From a checkpoint of a small transformer trained on Wikipedia: vocabulary 11292.
MLP neurons of a small language model. Each row is named by its layer, matrix (up: input weights; down: output weights) and neuron, and shows model dimensions 320-415. Each number is 50 + 15 x the weight over its row's rms, rounded and kept within 0 to 99.
Before each neuron's rows, "fires after" lists the tokens most often just before its 100 highest values on Wikipedia text that the model never trained on.

fires after: " ", "′", " ("
L11.up1270:44 55 36 47 55 67 58 55 39 68 46 53 51 60 32 45 49 26 82 57 49 35 62 41 54 71 61 55 74 74 28 54 64 53 36 25 40 49 62 52 37 29 55 41 55 46 76 29 20 73 44 39 50 67 53 58 80 44 45 40 34 43 60 82 53 57 39 49 20 36 52 35 60 75 18 45 50 60 39 62 48 44 71 40 86 61 58 44 67 54 50 42 46 55 23 39
L11.down1270:65 47 51 74 37 41 71 60 46 54 51 26 67 68 14 23 48 88 89 17 76 50 54 85 55 53 14 54 46 59 36 61 41 53 63 69 47 45 21 36 52 48 50 44 41 36 67 52 57 81 53 55 27 47 35 55 42 63 66 35 52 58 25 48 46 59 40 64 49 70 60 43 40 49 71 69 49 48 49 31 73 41 43 50 04 44 79 63 25 48 44 25 42 38 61 11

fires after: " ", " the", "-", "|", "'s"
L11.up1456:42 38 59 62 50 46 66 16 80 63 29 70 47 49 37 68 48 53 42 76 45 39 53 59 55 40 57 40 59 37 70 59 41 38 60 63 52 99 31 57 45 58 45 47 40 42 45 30 55 27 48 40 64 84 48 53 66 36 58 62 69 51 25 49 39 64 53 61 46 41 38 70 53 49 44 71 73 39 41 64 48 44 56 66 54 45 32 48 64 47 49 22 49 46 65 28
L11.down1456:67 56 33 88 59 46 36 48 54 64 46 70 52 42 82 66 53 50 77 50 30 83 49 34 51 66 75 55 20 65 77 33 38 32 59 66 68 33 38 47 20 32 55 45 42 71 59 54 55 53 39 53 72 34 28 78 54 61 74 70 45 43 76 39 69 37 52 61 37 48 47 48 69 72 31 71 18 64 32 32 57 39 62 44 69 69 52 94 36 56 32 48 41 50 64 37

fires after: " of", " the", " The", " this", " E"
L8.up2215:42 25 38 78 40 37 43 65 62 72 29 72 58 54 49 58 60 71 74 39 49 56 62 64 51 79 12 67 64 72 55 53 46 49 56 67 66 48 66 41 50 42 45 45 45 54 68 61 45 19 57 56 41 51 34 65 34 45 25 18 41 24 62 62 57 52 45 69 62 53 47 66 38 46 27 26 44 39 22 58 46 42 63 67 14 33 59 52 40 59 61 49 34 73 56 78
L8.down2215:51 53 66 60 48 64 53 30 25 45 43 70 69 58 39 52 58 48 44 31 53 42 64 51 26 50 48 59 20 42 48 49 24 71 44 53 42 59 64 38 49 38 77 57 37 18 61 61 32 13 55 75 51 63 43 45 65 50 61 69 52 57 52 38 32 75 49 34 44 80 62 19 30 54 48 37 16 61 63 32 33 33 53 57 65 36 48 56 62 64 76 51 53 27 77 26

fires after: " ", " the", ")"
L11.up1659:53 32 35 27 56 69 59 37 57 42 61 30 45 59 50 40 32 53 50 22 25 37 27 45 42 53 40 67 71 68 67 41 58 40 48 52 85 40 80 55 57 58 35 61 52 17 32 34 45 44 74 43 39 49 46 18 40 57 37 52 39 30 44 48 50 36 50 69 38 37 71 67 51 65 72 67 52 54 36 43 38 61 53 57 53 65 61 64 65 69 58 36 53 64 48 62
L11.down1659:38 60 69 43 60 66 57 12 74 62 71 71 79 30 62 34 54 55 22 55 41 62 57 68 43 67 62 46 73 36 47 58 49 44 39 58 26 57 33 48 62 46 60 08 19 53 54 89 56 35 44 68 40 67 23 48 56 80 77 43 75 68 56 39 26 33 56 31 35 52 68 36 61 62 55 39 88 49 45 52 71 55 46 78 55 51 22 45 65 45 29 53 53 64 66 51

fires after: " ", "%", " —", "0"
L8.up1785:38 54 43 32 62 55 56 40 48 16 34 51 44 46 43 52 23 49 62 43 36 23 56 49 63 60 47 54 51 29 58 79 75 55 59 49 29 23 35 39 33 37 54 63 69 90 23 35 44 62 31 37 44 55 40 63 54 47 53 68 46 45 41 60 57 42 59 21 39 45 33 42 54 54 40 75 89 38 52 46 20 22 45 25 49 52 61 58 59 48 52 49 75 59 31 54
L8.down1785:62 42 54 51 73 41 45 34 61 39 50 67 41 38 37 65 77 61 54 31 59 68 38 58 18 53 62 58 63 56 50 52 42 36 77 46 54 32 58 81 58 65 37 63 71 70 42 49 64 55 59 60 30 65 46 75 32 34 21 67 72 22 52 50 49 57 24 58 36 68 69 49 46 66 54 41 57 43 51 58 55 34 61 46 58 66 57 57 38 28 31 27 52 47 76 31

fires after: " ", " on", " Set", " the", " over"
L11.up1431:33 43 43 31 59 41 26 29 64 73 50 61 52 57 58 62 60 53 59 39 48 49 60 19 39 57 49 64 46 45 67 50 51 67 67 60 62 36 58 78 70 42 28 54 62 49 38 35 63 68 53 30 35 55 51 36 28 94 31 33 57 35 46 83 63 61 34 66 51 48 52 65 54 55 13 36 69 24 51 35 70 48 46 59 45 61 48 86 70 46 42 62 41 56 32 54
L11.down1431:36 59 43 66 43 50 50 53 39 60 58 60 58 63 50 54 47 68 57 61 68 58 88 30 59 33 50 15 49 80 59 66 58 32 40 41 61 48 39 66 45 42 39 32 50 49 54 52 59 60 25 47 62 35 48 39 55 44 40 38 39 84 38 92 24 51 62 68 54 26 39 28 23 75 60 36 44 28 66 42 35 46 50 66 31 33 57 14 50 64 75 23 42 66 65 20

fires after: " ", " for", " +"
L11.up149:39 44 65 29 56 60 37 58 40 49 35 35 43 63 43 49 42 46 41 64 65 43 67 63 33 82 46 76 41 54 60 59 52 59 39 23 27 40 49 07 27 49 58 47 39 57 43 20 44 75 45 57 81 50 31 52 55 70 65 53 61 67 41 55 41 62 51 60 37 40 57 37 65 55 56 31 57 55 57 53 32 26 31 45 51 31 54 79 43 68 82 33 48 31 38 56
L11.down149:49 57 61 18 42 43 38 59 72 48 60 46 54 75 32 39 68 67 34 85 43 23 41 46 77 41 43 32 38 45 42 29 50 53 46 65 61 51 48 30 87 59 53 61 23 34 27 40 45 78 49 43 44 29 58 42 66 41 60 64 41 32 39 39 40 32 42 51 52 39 20 04 64 48 40 55 63 55 49 74 10 45 38 45 62 70 31 57 68 58 79 44 35 43 46 42

fires after: " P", " T", " p", "T", " Sec"
L8.up1136:46 47 35 26 39 25 60 54 31 76 45 66 40 78 39 28 44 82 57 39 44 46 33 57 66 30 44 41 54 43 52 68 70 43 64 17 50 51 70 27 19 53 50 69 43 45 52 41 23 49 65 35 49 72 48 39 54 49 14 39 42 40 39 58 55 69 48 38 40 28 62 34 50 73 79 66 28 31 48 43 57 47 69 46 61 50 26 90 52 85 51 50 46 36 09 45
L8.down1136:89 58 36 42 61 45 52 54 62 55 33 66 42 57 68 36 52 42 30 61 18 44 53 59 43 67 64 61 54 42 30 34 47 49 60 35 67 56 54 43 53 63 61 42 44 58 29 39 26 61 38 37 29 39 51 48 63 21 27 57 43 57 51 61 34 38 46 63 67 50 67 49 68 41 53 70 44 41 42 49 59 39 70 24 28 42 15 38 41 53 53 40 39 55 70 63

fires after: " ", "-", ",", "b", " |", " B"
L8.up146:34 72 37 57 26 38 63 40 72 51 51 57 51 37 53 55 59 60 66 52 56 59 36 56 54 44 49 44 50 52 65 49 81 07 58 62 38 46 25 60 41 52 36 21 30 57 61 17 55 63 43 40 66 46 37 41 45 80 69 60 43 64 45 43 65 61 49 41 30 42 48 66 58 56 35 57 46 70 41 68 46 24 33 86 55 49 41 65 44 66 30 46 44 54 57 57
L8.down146:24 24 45 57 45 36 65 16 62 37 79 69 48 51 45 20 21 67 54 43 61 38 54 69 48 34 46 48 57 72 60 48 57 30 61 52 62 34 96 58 65 48 51 19 69 69 47 65 64 64 56 45 53 42 28 37 31 38 60 21 47 60 55 49 56 83 41 44 65 63 34 73 50 36 56 40 45 42 55 42 50 23 38 74 49 20 41 57 62 35 55 60 48 41 44 40

fires after: " |", " ", "″N", "′", " ("
L8.up1562:54 56 32 20 54 10 08 38 49 43 59 51 61 68 62 72 56 63 58 41 44 50 40 60 64 64 36 86 39 34 58 35 67 43 48 63 29 73 22 48 62 53 54 75 58 42 56 56 58 68 60 34 47 42 35 34 29 64 24 60 82 58 69 57 37 54 48 39 18 32 51 64 49 62 47 37 37 75 48 50 48 43 53 65 37 53 59 59 70 60 31 39 42 46 64 78
L8.down1562:39 51 32 44 30 13 45 35 45 52 33 68 64 66 73 38 41 56 52 34 35 48 52 21 61 41 24 70 47 39 43 28 43 20 48 19 63 29 42 61 44 49 63 64 78 43 55 52 77 41 45 50 38 45 32 64 25 53 40 22 20 54 66 47 47 40 65 52 53 74 16 56 25 37 63 52 35 36 47 62 60 65 49 51 41 54 76 28 57 91 52 78 51 52 46 34

fires after: " "
L8.up1479:69 50 28 46 49 52 54 39 28 70 45 46 49 63 52 51 55 51 18 33 73 50 66 30 38 46 16 69 39 27 34 65 54 62 49 45 29 64 40 59 68 33 18 56 42 63 40 67 49 38 79 71 59 28 19 49 52 82 80 60 50 09 51 77 53 43 50 56 62 39 42 72 47 70 78 13 56 54 71 03 04 20 54 26 76 37 43 59 43 56 57 47 50 61 29 23
L8.down1479:67 29 37 50 27 71 45 74 36 62 61 50 43 84 62 44 43 62 58 43 54 38 42 46 67 65 26 47 46 09 24 46 58 64 61 60 59 25 63 56 31 87 54 54 46 35 60 66 17 54 40 63 53 60 54 35 41 57 64 51 62 76 39 24 44 92 49 47 56 65 82 54 36 43 52 47 61 62 53 54 66 62 52 66 39 55 67 53 74 47 81 44 28 33 45 51

fires after: " |", " (", " the", " a", "|"
L8.up1541:37 51 75 34 46 39 42 34 64 61 30 41 61 69 54 63 28 56 53 29 31 32 51 50 41 30 25 36 37 53 49 37 41 38 47 52 54 42 28 60 45 60 48 50 53 35 45 40 47 46 46 67 53 21 53 53 26 41 35 57 51 34 38 60 36 37 24 63 92 37 77 61 59 40 43 34 50 35 46 52 41 65 57 71 46 49 36 81 99 58 55 47 30 63 51 37
L8.down1541:25 70 42 69 36 53 79 19 37 16 27 39 79 63 61 48 72 52 34 62 58 61 44 53 47 46 40 44 37 48 69 16 51 58 40 50 54 44 35 44 25 61 38 39 49 48 73 53 53 26 64 55 63 53 62 56 53 68 52 65 64 37 44 61 49 44 58 79 41 49 33 48 57 62 63 50 49 31 55 26 61 35 31 28 53 33 83 43 18 50 45 73 52 35 42 42

fires after: " the"
L11.up444:43 32 31 62 53 71 39 47 55 44 44 51 51 22 32 61 45 29 61 36 34 48 54 42 65 38 38 53 29 65 74 11 34 56 55 40 54 66 72 60 66 30 40 59 50 24 41 49 37 25 34 40 58 40 55 54 55 63 42 53 47 45 53 47 48 36 52 67 57 29 47 51 63 24 46 26 45 42 36 63 49 60 37 46 70 38 44 49 49 80 57 60 36 65 59 73
L11.down444:54 56 59 55 42 28 42 70 27 72 21 45 50 80 58 35 47 46 38 45 63 40 57 45 24 37 62 49 50 52 40 59 65 24 42 67 52 48 35 30 58 66 28 36 64 50 34 75 48 21 81 68 30 52 49 24 55 37 48 49 62 48 49 64 19 65 48 60 49 47 37 25 51 73 35 57 54 24 08 75 38 39 49 57 82 57 84 74 54 44 65 31 37 50 58 52

fires after: " one", " as", " of", " named", " the"
L8.up328:48 23 32 54 03 25 55 50 46 54 48 50 59 67 46 54 76 47 49 65 44 42 68 45 67 60 40 54 53 34 59 62 50 57 56 48 53 28 62 41 48 54 39 63 52 49 59 54 49 49 47 46 49 54 49 40 42 57 51 47 44 34 36 59 52 46 33 67 62 78 48 34 58 39 69 60 43 29 53 35 66 62 50 76 63 69 44 63 56 70 32 43 62 46 47 55
L8.down328:28 50 62 28 40 53 47 37 37 51 41 29 37 54 46 34 69 76 45 49 51 40 52 11 50 53 44 48 39 66 15 54 53 35 37 52 33 32 55 54 39 57 41 68 87 50 39 25 14 36 35 49 50 41 65 43 68 52 70 57 40 45 43 73 39 47 66 57 65 41 46 67 78 49 70 59 55 38 57 47 29 40 30 37 66 58 52 66 48 54 61 54 49 53 44 48

fires after: "0", "5", "9", "1", "7", "6"
L8.up829:63 30 53 52 26 12 69 62 20 64 45 48 49 27 63 50 58 65 60 41 56 55 54 54 64 47 53 37 34 48 49 35 49 77 60 32 43 49 49 49 44 37 34 69 40 53 47 71 36 33 47 52 42 54 33 84 41 66 60 59 84 53 48 64 63 56 55 49 45 74 55 26 49 56 61 67 54 52 63 33 18 20 65 64 46 33 46 40 68 45 51 47 35 50 62 44
L8.down829:41 39 17 47 46 58 88 75 48 39 54 29 69 29 25 55 63 71 38 50 32 40 62 57 50 63 63 68 43 63 57 66 78 50 46 33 60 30 65 61 67 54 35 81 63 51 54 46 49 31 41 24 54 34 38 45 67 67 51 56 54 79 61 39 55 39 35 38 46 56 28 45 57 55 43 55 69 70 21 52 46 39 48 62 60 53 65 65 51 53 83 35 34 33 30 76

fires after: "2", " as", " the", " in", " one", " ("
L8.up1072:91 54 54 71 55 32 52 20 58 32 41 35 54 73 56 74 57 45 62 32 35 50 44 74 49 32 48 37 77 53 45 56 58 50 40 45 46 41 36 40 52 77 35 79 72 71 34 33 63 33 32 27 44 45 62 49 43 65 37 38 65 58 42 43 53 44 55 51 44 29 58 25 55 44 52 39 45 36 53 47 50 51 69 74 64 55 61 37 21 46 35 15 75 51 23 61
L8.down1072:38 66 61 49 38 43 47 57 44 39 59 43 55 45 30 19 53 55 55 65 42 63 61 43 38 21 28 70 55 40 19 74 52 53 67 49 55 28 56 36 29 75 35 59 48 79 45 37 50 47 37 64 50 67 47 42 56 39 29 69 40 72 48 72 28 63 38 59 82 20 59 11 63 51 32 61 35 68 41 39 50 34 41 15 52 48 26 69 56 56 62 47 46 63 29 41

fires after: "3", "4", "8", "5", "6", " I"
L8.up2295:49 31 71 62 42 59 45 32 56 53 47 58 50 57 47 59 57 40 55 49 49 39 38 22 57 52 29 58 66 65 64 23 29 29 67 54 62 56 25 52 72 47 61 88 60 37 45 66 53 28 30 61 32 42 44 79 50 29 43 29 64 32 37 47 65 50 64 51 56 43 43 58 39 69 40 63 61 35 37 42 55 24 45 43 69 34 60 60 59 48 56 58 64 59 29 44
L8.down2295:38 36 68 79 39 27 51 46 49 49 38 38 79 65 29 34 56 37 57 51 35 30 63 55 62 63 60 55 22 36 21 53 59 42 56 12 39 41 53 46 16 69 27 61 44 35 31 75 43 50 63 50 44 66 52 44 42 16 65 53 48 31 38 54 40 63 87 53 58 34 44 62 51 39 63 60 71 29 50 42 70 27 36 59 44 51 67 31 71 25 60 52 66 37 48 74

fires after: " T", " P", " Ch", " p", " M"
L8.up1121:58 48 45 45 64 45 66 58 19 41 33 32 58 61 36 37 59 68 58 50 83 74 54 34 60 68 35 57 32 42 80 58 79 53 71 44 40 46 34 35 37 60 52 49 26 34 41 51 40 50 38 51 50 55 51 56 58 33 35 37 23 48 45 34 87 54 45 44 61 33 45 15 50 64 32 28 39 45 26 71 70 58 58 24 40 58 76 64 57 63 23 54 52 72 67 60
L8.down1121:55 41 29 23 59 38 64 44 32 29 55 49 49 59 37 31 48 55 53 46 64 50 42 30 46 47 46 69 50 73 83 52 40 91 58 35 45 56 63 32 64 69 28 66 25 61 55 48 67 36 64 35 42 50 46 59 61 49 36 61 40 31 30 38 38 41 52 26 35 61 60 47 69 11 40 71 86 52 58 85 51 71 67 35 29 73 60 70 39 55 31 53 78 48 68 43

fires after: " ", "–", "1", " C", " |", "/"
L11.up1419:41 51 69 43 41 52 52 39 52 67 44 10 49 37 43 58 41 38 55 46 40 39 47 51 53 35 46 45 47 74 61 69 61 45 56 71 44 49 43 43 70 45 52 26 57 33 27 15 51 54 63 54 47 57 64 45 36 50 58 37 36 36 42 31 51 70 25 58 43 52 60 38 70 40 44 20 68 52 41 54 48 52 71 33 69 30 46 57 58 45 41 45 30 56 45 49
L11.down1419:78 44 56 44 50 53 65 55 63 54 45 33 48 46 49 51 23 64 69 67 35 55 61 51 70 41 48 32 63 22 60 78 46 33 94 58 81 54 36 90 67 72 40 27 45 45 37 52 62 50 38 37 51 62 50 68 54 59 61 54 57 45 60 44 32 75 44 56 55 21 22 54 57 58 51 31 42 58 53 55 56 32 66 40 57 56 87 65 43 37 24 25 73 79 68 54

fires after: " ", " the", "–", " (", " |", " Turkey"
L11.up475:60 42 37 45 42 65 38 39 52 48 34 14 69 56 62 42 75 40 48 50 48 51 41 50 43 68 74 49 57 55 66 57 56 29 75 16 42 51 64 35 49 48 81 55 50 49 26 85 52 32 75 67 69 49 66 71 44 46 64 15 51 49 70 70 83 69 55 62 50 62 56 66 43 72 64 52 51 31 31 44 51 81 53 58 61 24 62 96 23 72 35 45 60 50 32 50
L11.down475:25 79 58 65 64 49 56 46 61 19 36 52 25 57 51 60 49 61 49 49 43 45 77 10 48 53 71 51 27 67 60 57 60 62 20 49 30 23 48 32 47 49 46 51 41 38 28 51 37 64 53 52 53 56 24 62 26 55 25 49 71 70 51 71 63 65 39 32 44 55 34 64 47 68 67 86 46 47 33 72 40 52 35 37 45 31 29 53 38 55 55 51 52 52 64 66

fires after: " ", " |"
L11.up1328:45 43 66 33 74 51 53 40 71 76 57 49 56 39 34 50 56 28 36 50 30 73 47 56 49 52 26 53 56 49 34 39 63 68 71 45 59 57 48 52 53 64 62 57 77 49 22 37 52 39 66 55 42 46 66 33 59 45 57 21 54 42 64 38 46 42 27 55 62 47 41 47 53 52 76 31 45 52 55 50 20 63 53 40 48 41 53 70 35 60 47 49 35 64 25 42
L11.down1328:38 52 43 61 79 57 57 65 39 47 67 39 50 72 47 48 54 28 50 14 46 33 45 63 75 59 68 33 45 29 61 48 61 76 33 39 67 66 59 54 61 13 34 35 36 47 60 54 46 73 51 52 38 45 30 24 51 33 35 57 38 87 61 14 48 44 65 30 44 48 31 28 30 31 23 35 56 61 48 61 41 77 32 42 37 64 43 57 61 52 62 45 56 59 52 59

fires after: "2", "0", " National", "9", "1", " Rot"
L8.up241:54 41 64 28 57 34 99 65 59 51 94 32 31 65 46 35 57 38 66 66 22 43 41 40 36 62 56 35 66 48 51 53 38 51 66 37 25 58 50 40 44 33 74 52 47 69 36 35 85 28 71 44 56 61 61 49 57 38 48 51 83 89 61 65 37 39 55 48 58 47 43 63 34 20 48 67 49 53 54 65 57 35 53 53 30 33 54 81 31 32 88 40 38 69 43 21
L8.down241:46 18 27 20 30 49 57 40 61 35 62 72 48 45 46 49 32 38 42 45 46 47 46 38 65 52 48 69 35 63 25 61 30 76 37 75 37 68 85 64 40 56 52 41 52 50 73 63 78 52 53 65 51 60 29 59 57 70 44 31 65 49 46 59 51 85 55 40 53 60 37 42 49 50 39 43 63 52 47 48 30 17 63 49 71 32 30 50 34 46 35 51 73 53 40 56

fires after: " ", "-", " ("
L8.up447:20 49 59 55 48 30 51 55 24 40 66 52 83 17 51 48 50 37 43 58 48 59 54 44 33 68 49 59 76 49 59 50 49 77 56 53 43 90 40 61 75 45 40 64 74 70 43 57 47 49 55 51 61 26 68 53 45 38 71 33 42 31 38 35 61 56 48 39 35 53 51 41 74 42 44 60 45 38 36 45 86 54 47 53 58 43 70 85 61 74 61 56 49 50 46 53
L8.down447:17 30 56 61 91 70 34 55 58 43 73 59 47 42 47 39 60 64 50 57 66 53 82 22 52 80 49 17 41 49 48 45 38 26 63 23 46 19 60 37 48 84 43 31 57 53 53 49 37 75 63 51 67 56 21 37 47 83 63 46 48 65 59 41 43 55 59 51 66 73 72 46 43 77 42 51 64 55 74 65 42 56 65 34 59 49 68 53 68 72 44 52 32 44 46 50

fires after: " ", " a", ",", " the", " an"
L11.up1103:59 25 61 25 31 30 57 46 60 45 22 60 54 29 53 17 56 55 35 63 54 34 61 45 72 25 32 55 44 32 62 66 79 29 65 71 50 45 58 51 53 46 48 65 42 27 61 39 40 42 53 36 60 39 26 55 48 67 58 45 37 73 62 49 43 42 47 26 41 63 17 41 53 39 43 36 67 41 43 67 49 37 52 26 42 55 29 90 51 53 47 36 29 58 44 75
L11.down1103:43 48 67 56 49 46 29 48 52 75 69 42 49 63 15 40 44 17 64 52 36 29 15 34 35 60 64 62 67 69 68 37 40 39 27 56 60 47 44 65 61 52 37 40 69 38 45 65 34 64 76 57 48 45 49 52 23 35 43 35 64 85 63 28 38 51 67 56 56 38 81 50 24 52 63 43 43 48 59 67 63 48 36 40 71 48 29 54 68 59 33 55 58 32 62 38

fires after: " ", " U", "–", "-"
L8.up988:72 56 54 31 58 36 47 45 27 24 65 46 57 54 44 34 51 64 32 50 34 49 40 46 51 49 76 33 84 57 56 38 80 61 54 64 62 49 34 44 20 37 61 77 53 57 51 35 11 44 61 31 68 29 84 33 21 46 85 52 50 16 57 44 33 44 66 35 40 34 78 69 39 48 67 37 44 44 32 55 29 40 35 66 53 79 43 70 56 52 81 46 57 34 09 44
L8.down988:50 52 20 77 74 49 19 40 78 69 34 49 62 48 38 57 45 43 25 41 38 60 69 71 67 53 55 39 33 41 35 46 40 51 40 30 33 56 44 49 46 46 47 69 35 49 49 69 59 74 62 90 54 45 41 65 37 52 57 21 60 65 58 44 40 43 59 58 61 64 49 27 31 60 41 38 86 52 41 34 38 45 66 42 38 56 63 55 60 59 13 70 57 42 60 69

fires after: "0", "2", "9", "1", " Jean"
L8.up32:56 04 74 55 37 52 65 54 79 30 58 45 54 70 10 50 30 37 65 38 53 77 32 33 52 53 37 40 63 47 54 31 54 38 58 50 50 27 57 55 43 55 49 61 66 42 68 46 33 25 60 78 85 69 35 64 67 50 68 63 48 34 50 59 42 49 59 51 69 63 35 76 57 55 27 38 53 54 42 67 62 38 58 43 80 48 32 57 47 40 42 31 49 66 24 30
L8.down32:35 36 51 47 35 46 32 60 32 62 54 35 41 69 31 48 44 54 59 48 61 53 29 57 43 72 40 53 68 26 41 58 48 44 54 25 52 47 37 76 49 44 25 42 58 48 70 68 24 54 44 50 76 43 36 57 49 33 46 51 38 61 36 67 79 75 51 58 54 57 66 32 39 69 91 34 00 57 89 38 65 67 70 66 52 22 61 68 54 41 48 55 42 48 27 34

fires after: " C", " W", " G", " St", " c", "f"
L8.up1717:33 54 42 74 32 36 64 69 39 46 66 68 46 47 47 59 54 31 37 44 34 91 30 69 23 53 48 70 48 32 68 30 52 62 49 33 62 42 45 56 58 39 47 49 33 63 39 40 49 38 41 72 48 43 47 51 38 49 44 27 39 59 50 46 18 51 59 62 45 32 48 69 42 55 49 56 41 25 81 38 47 67 19 38 70 61 54 61 37 92 54 49 45 42 47 54
L8.down1717:68 51 71 67 25 39 54 58 44 62 45 44 68 56 63 26 40 38 66 46 39 72 59 50 71 54 34 52 63 54 35 25 51 39 26 41 46 54 20 46 58 38 59 46 54 45 46 37 66 43 40 57 40 56 49 64 66 56 26 62 44 40 61 22 54 66 71 60 56 49 47 46 59 62 19 53 36 54 72 69 72 39 58 68 56 35 53 46 50 26 63 66 31 39 58 41

fires after: "4", "0", "6", "5", "1", "8"
L11.up67:40 40 51 37 56 47 66 51 60 65 32 63 26 71 43 40 71 44 69 61 42 49 36 53 62 17 51 72 42 63 68 36 47 48 47 61 80 48 50 83 56 69 56 73 36 25 29 60 54 30 44 64 55 14 46 38 53 36 28 30 85 52 72 73 39 54 48 34 84 50 45 43 65 76 65 25 51 24 48 43 45 59 50 55 58 38 80 50 68 38 62 49 38 44 43 37
L11.down67:26 72 49 42 56 49 29 46 26 42 46 30 60 83 24 42 49 23 40 64 55 43 56 37 59 40 43 58 43 73 45 35 63 75 71 67 48 27 61 81 48 66 28 52 61 57 25 40 45 31 44 33 47 50 41 35 32 37 17 34 51 38 72 61 59 48 72 45 62 52 59 45 67 67 45 65 42 30 34 16 51 20 35 71 54 54 61 20 39 48 32 44 33 73 51 49

fires after: "0", ".", " |", "3", "1", " "
L8.up2114:52 59 41 57 43 18 35 56 26 46 56 54 61 59 50 31 44 41 65 60 31 61 62 71 73 66 27 39 38 58 59 46 48 61 44 60 62 64 49 63 45 50 55 57 52 39 50 83 63 49 29 32 64 38 24 53 36 58 43 39 62 37 68 19 44 45 55 37 67 24 56 34 38 49 88 97 61 57 54 45 43 42 63 55 27 32 69 47 44 77 49 50 51 80 45 43
L8.down2114:41 80 49 47 54 57 30 81 70 54 67 46 50 70 54 50 42 35 46 54 74 71 51 51 38 52 34 57 54 51 43 48 61 28 54 69 24 45 55 40 64 60 57 30 27 58 44 73 45 45 63 29 52 57 27 57 53 24 61 70 72 50 54 42 69 38 79 82 42 26 56 67 42 57 60 70 63 73 35 61 37 74 46 60 49 49 40 59 61 60 58 49 55 42 69 51

fires after: ",", "\n", "==\n", "===\n", ")", ")\n"
L8.up1998:53 48 57 21 42 53 51 44 28 59 60 53 65 55 54 57 59 60 53 51 68 20 39 02 29 45 35 43 99 59 42 43 49 45 44 67 54 42 60 52 49 33 68 59 51 36 37 33 60 58 62 53 36 45 67 75 45 49 42 28 46 35 39 59 60 62 35 51 52 55 60 42 32 49 61 56 48 80 30 55 36 78 48 32 74 27 66 70 64 51 53 73 49 68 56 57
L8.down1998:30 20 46 39 37 79 47 37 40 33 63 54 56 53 39 41 75 29 67 79 77 43 36 39 43 47 67 51 37 48 42 66 51 65 42 45 26 52 51 47 82 35 36 43 55 62 54 45 54 54 70 22 33 65 55 51 70 42 26 36 27 50 49 19 50 26 38 62 76 69 49 63 59 41 73 67 44 24 52 27 44 45 52 45 57 48 43 40 47 64 36 39 18 51 42 73

fires after: " f", "4", " ft", "b", " Platinum", " P"
L8.up1547:48 79 53 44 71 59 33 57 60 32 46 65 32 38 42 40 54 65 26 38 67 34 53 46 38 51 48 66 52 34 67 39 51 56 70 62 51 52 50 44 33 57 28 31 56 46 53 50 49 71 47 34 63 49 25 51 58 55 72 46 36 54 73 37 68 65 48 23 44 67 57 55 41 47 51 34 39 33 61 77 58 46 65 55 43 97 52 47 48 33 54 60 64 51 52 64
L8.down1547:37 24 39 50 53 58 24 65 31 57 56 69 84 53 58 81 50 53 61 51 65 63 21 61 37 48 50 45 56 47 45 44 25 19 21 51 53 70 17 50 29 28 66 58 35 59 50 52 34 52 42 38 46 55 40 47 52 49 20 42 58 31 58 34 38 37 50 40 13 50 42 32 60 43 56 39 34 49 55 60 39 53 46 35 49 30 41 34 52 79 56 55 36 32 36 63

fires after: " |", " ", "–"
L11.up1848:53 63 09 30 60 54 32 47 61 88 22 83 51 45 32 42 47 27 49 59 84 53 51 52 65 37 38 47 66 47 76 67 56 48 59 42 48 43 48 52 84 35 34 43 40 50 35 41 59 45 57 51 59 48 64 73 58 63 35 83 71 50 24 55 43 43 62 50 54 55 61 49 31 35 80 47 48 68 50 30 39 37 47 52 65 47 20 53 61 59 69 50 56 70 33 50
L11.down1848:31 27 59 65 57 67 44 72 57 37 51 52 43 60 66 39 46 36 27 42 34 66 48 45 61 30 40 29 63 53 48 46 67 59 38 43 59 68 48 45 30 48 61 83 35 46 68 32 36 34 52 62 43 46 41 48 49 27 48 35 55 42 63 34 37 35 57 64 39 48 63 38 58 63 63 34 73 63 18 58 71 58 80 56 52 52 42 62 54 51 47 44 75 51 85 71